{
  "n_head": 6,
  "d_mlp": 3072,
  "activation": "swiglu",
  "positions": "learned",
  "qk_norm": true,
  "tie_embeddings": true,
  "init_std_down": 0.0,
  "optimizer": "muon",
  "seq_len": 1024
}
MLP neurons of a small language model. Each row is named by its layer, matrix (down: output weights) and neuron, and shows model dimensions 48-143. Each number is 500 + 50 x the weight over its row's rms, rounded and kept within 0 to 999. Numbers have three digits each. A neuron's up and down rows have the sign that makes its largest values positive.
A block is one neuron, or neurons of one layer that tend to fire together. After each block is what it responds to, as a language model described it from the Wikipedia text at the highest values.

L2.down1537:538566600481591537461517590488481413405499454493517442579485493422440508557536455491472504401515487500487561507492455527497478517433550435525555519601496471509490559485561434498542443517453515491512486504529440461468549485515550510502530507388394575415548558495527421588512496529475523397
Responds to: Abstract or general head nouns ending a noun phrase, often before of/comma, such as format, capacity, rights, life, size, -ity/-ibility endings.

L3.down161:414432463447464442501490598418545509473485435508503664504533526502561531441596585485488534446540501550450448403527503490460463537394545475458565468442443421465443530401435457516475580573582553470544432530449412441423484418503573551468531488488571454563486531460482527428573442526523443552
L3.down554:506458513469525464481482531417567453428577502497501517526613469525538528470516524487554625460438544540406443498411443458456503454443536426470442493472484538533393565526534471529456511497489533524489449406535452427396542592430490493497515484485560510485461601555545436475499413623553505448
L3.down935:537505347524563462515406609483441486537499548587457459522424477504536583488498544499418583525522490533520428513485610522401584591464468579493540518485467423434557453490469541531481513396419488441480524476524499466523464524577465517500486540486492469511490476541500493418585540527605502500
L3.down2395:502440520530497543616451510546486588391509539520573531526562484592532510494439529488562430570488488505533544468508530383487461474474476516446529524534488445538542476479512456506569477418506507491618483504576545576463432529542559502581427537524469533464520497582512518466402458464484479463
Responds to: Middle or final pieces that complete a word already begun, mostly in scientific and descriptive text (pedic-el, glac-ial, methion-ine, absol-ute), plus stray connectors.

L6.down256:418472451500449595466522444549492537491565421495474595530455422547449481570461550518492489517507554538474584497600591459551531462617540445518439439456536430549527509444403385530555466474502414482369376492521568499501478502425465481463556497456420454449537550503506517587565487485499555429
L6.down344:442446459439411517526624532458500434463495539545472517505538413529448458524542497549459448376484532484446538401479547487434497588545440516456465486533511445497504568486512474498472521459482512529445431565421613469426612535619498527527492518401525421461558402514521524438482461507542511459
L6.down421:536518491455466459461434443552535567454533431583502478542450523525481554468498539487521536524410478537512470654520458568469469478491513556527530540392587497443384448526501522506466533597435448514512462534492462528373545412473472507520534524506514458491471522482471441440506525508472554395
L6.down451:469480451503607404459461522439446558455486472396506561623451572569453507508448452498507419507561608467533498489575567492439381511503526455482565501518568554594520498535576515546485415542456510548487463481520462492548487537468467526595479451507451503465469481517421492479487561466519524518
L6.down481:520579456514463449538503605605493502497505559507517469503474499497539431492421463489430516515577556472451513449494542444476480491455502475524540568614525466525447503503584476508477423551591556577496513581447455470544524456598513546502453492489517499572512462559633515496505471476510563505
L6.down486:515483452518426425482518546385411593462596554466457377448533389445530470532517476500553507547509488477503438475501553499578394451490531520477423394436486466602501485515488457424457501538571454482480487465567563463456534510496560463422478568362473448588504493488525492558468515454477488495
L6.down683:529483503462551452642535461533553595542454577494570476466458476489557507495560492497530460630467474502562462401509559459474518498486511533513439421531490515609500426582513472487444481579402477412504483489560433470488438483543476514500554508376460471543503450431493441502454392507483581486
L6.down943:490546528445409456488525515474475487480443606497572520567373440572604519541399505424466484467501554389453427498446566483574487434506468580530485568510480496570489514497456422512463428538569485502491520463486545488475488550444526542466514528528615506484644498501429404464380574459474527534
L6.down955:479546594456507428556476530509478483471417433426499531492516559503522479466474532526501491453459554515544432499516479550557466435542597475482466407500503490529455536505497455455552504539377502555493403474544505599507527543460511512475515470517527338476536497507441449489492453470515570527
L6.down1397:452493496554468555592492519505489466509507462545449482509399489424374494498484553493456550510469609527526569488479566410514510467457513477581533559420517512545598448468515526503533467514467568425469578521517407522460513510477583481537546506539559521440497492538529489529488511544484532563
L6.down2184:548539472566496529505506495564494505511429499496504444488608404537467569430466449557569468441441551523621532474540496547479544435436514456485524446521526540556492410524483459474431524399480509515390520439513505528600492455544551459508531549498515465529407550543413468502538331513515530479
L6.down2293:538450499497534453552491457570531556481510579447520510451494508477516462530429459425466594485524462522525496456509479457467480449539464449475512392559498525476543528571478510543474498534479512514499500407498458453506475518493532512515454609437441534544536586416526438532529460428394612471
L6.down2366:547417484494553469528509475569512526529501518501489433545528509613479496489552514526545534549526563587448535493493560503487463606560601500487433487523456482454435465545441432453509497548555519484561530454426561527510486576546537454551482523484435554549479397513555506537489456583488530451
L6.down2378:598424446486579555503594467545587438507515471527448414492430493462499508462431518466485482466528405592511495571445572480417535572495490546452452561498467396508561471582458513537506399581543491518542484570530534516535486522555576488534453503453445550540574576537578468455499470451396519485
L6.down2654:484460510562531475464457500448475496423533505447531434467451517503529455483545491467536567521539538462499565544511495467471531397443480551552533569381572600459567435506381464559483507496500477517563479506407512465488415440442505632510438564511566498572529624424437511438548529508422495438
L6.down2815:540575498556560539549422551470565514443428447502535501551557567519547490467507448415528544549565491511504470433529524489645416503485522515455470617424545590477423428499525482545590491499502481469599466513581515584507482486517416479465504513572505390545619462647539550552583408576473485527
Responds to: Last token of section-heading nouns such as Reception, Personal life, Cast, and of nouns after possessives (his position, childhood).

L3.down1752:477561517483561545553530562409588512572506509531506500511583494492513429501472494418491537479490570447469596440588484535542490436566500443560435481559521586498455546506510490494474436547442552477520507501396434435614503498565364570424532489608500478448481522553485505440502440600509496438
L3.down2034:524475560489533554446602556552557523425567549464465561537462574482488493415437322501596445494451424508446575569576531500507562574559448524398499541539529458572508584493523533474533445522512576537523406457426506492492556566511483420508587508508519492522473520443460515494551388595436470478
L3.down2063:483488516505485555559530433519566524521530476517544492450410518440554575516433497558484542550541399578535592399543525523495557492482516560546426447418474531528441491540452489577557542513487449612533480553467562465549486549484522537569595501544495542530577473453507460418441539478458422529
L3.down2944:545568498397485570447464458573529524506606449533433458522498457452559500544436471651574518600463495557464584481535516479446464486467484491533460517477532557540430417491540487504521423507401545627447524437534501547486459496419457474591501426516441516461600410523522449525529471434514438478
Responds to: Final pieces that complete abstract process or quality nouns, often before "of", such as -ation in implementation, -ance in assistance, -y in discovery.

L6.down67:567452518517476468542430572510479432549462477535425493487457586511633582532461511445425522386516526607427455374446551576517569522486443501543543583410410513513486539472464476549502480499514581558500524492413484499383544510516508559454485496569518528485457548509483521476517462561524522573
L6.down133:536470510436488482597521432569502520525517522531478514465480505482442456489406512462476576528561441597479463475548587478495466529530520439639541473480505511537627502475493438518484472494494485541512546514525517546463527527542476484463565426483547556497470568461468536488432535477541477527
L6.down292:509500491547518451533486512476477451507451562457436626552578428648510499459451425501472518535541503500506489484411401586476510472550438528566563435536513526512527474560440488530577508580407572444554509506503511499353529495509354541471445503492513589563441495507405460513510564441530506435
L6.down350:483549554595515522504497427533413517531497523587476597564503487498523537493538524528461488508526491518575501450520460550483517455545549399533528465512454502554506455533527473520462526477516475542543487413484482488463517427614464489480463444605410500579463593491464558465495503507443593468
L6.down521:547502470526547454581491492565504448562462510517576538494554457437575527450483495452451483507574442568447550462605469629447522496418440477556483450436500477518483446471444485542462576610452559464565560490483440414512519457527486654532367460562509653565514485531436465464532492492516461623
L6.down736:512515526544500508546460503495496427415488520493472520503371538487551488499500553526486442520474496548503478468460569476592428606499397526496423558475471396460453529455539502473463531496438473505532476502487451486523500492480463397506518451456552502579506469478433537468503425516420430458
L6.down769:487467467440546449590468502516465443497512474403436562484542525532611440526536500487504443480548425567479501493503519533435544506535532562572434491597468551503534511503503462427548513560416465487587474556587492508487506592464482549483482463488430519482496532443540453448470497550533449480
L6.down867:568449447526459533496513504468499487435601473537498432468497350521537502530574513532517484452440482574499505558500484480554512526535462591574466515457516468505426549413504493513401510568526408500471433431540492437576550492445494450507497507510562546514584530529539447516469543620524540490
L6.down915:542557492475532538496434599465416499428482439421526491454516443593503441424469525424504437516479455499415636425518487452448514553474346505460508562479485522480464482451459470462507530559610553504618484542556520480508563511454406474518484527464432506564550504456523569512518507562419479550
L6.down958:500538512462492479610487430560562551468518447532513518494492451475506508533555442423440458459582520449488478441419435439557476490599545609517409527525537432452552558430534416442463541499518543548524476457467509466452523495569522501511467532502475544479555610475438476588544516481481497480
L6.down1052:481546501459559547456594496496541435503515578541480474543607453582571544460455409419596350497524536514408543528379520471446559507499534575518482525444482585486409501417453481483471514525578497472570474447550456394468534555510455417532442546447427496604534422390470566520600520487428479594
L6.down1427:484439541478525499557456449462484445531567469385550551451535502560525520496548501487370493541537493504497551520546513491576543476444527564498588467435498425440565581492507538518551529482501617526548542477516491478425485507615536539592419490564586504576544559538453433560575511555474519517
L6.down1633:587431427474470567536506481464523510496471576375532474475467475364490523533454479491470459506531503430480507547496533502484437462483514538542475466485432510542410507502545522416475536516502446580500486441395517372484419463519563468478532463521428551465514556492481420563520520515497494503
L6.down1638:560494526456475458522460546469478511432475551523440522381530494384507445496468503469621468441538540407558438461514492420541551538577533556543549461533364529554437460569684558550418485531487501494544506467531548500476467503478440517484480385569591421557494493512553464494465552534519530525
L6.down2526:630509507474466513536485560440440524549518519551647454645544458542452493510510426497572524566553413516473579419489491518485599482491528438570547499575520559454524494481607446484508476608513538383513474455449569514504502626494526560407518469436432493602471471485583458494481459543512468492
L6.down2633:584537511447473625533427481448539575444497567438480497543545543611522525518568437450471501584542436619509500457404448456470561473488463545583547508505432478547509459544455490557485458613537510597429489413487486421424505448526511529613494568522457485574434527481534441550533490550374489484
Responds to: Tokens inside physical descriptions of animals and plants (colors, shapes, body parts, such as black, rhombic, legs), plus scattered mid-word pieces in technical anatomy or biology text.

L2.down286:537450482450486550446565560554550447641399532473430544517478466485522451514368542509502603407431521597453562453443485513454421581441567438458552459540479504523481522449535468551488567484413514435546580514487505476558511525470554460519553530457525422474428493484505626464549502470543482508
Responds to: Words that attach a property or part to the noun just named, mostly in physical descriptions of species, fossils, buildings or objects: with, has/had, feature(d), presence.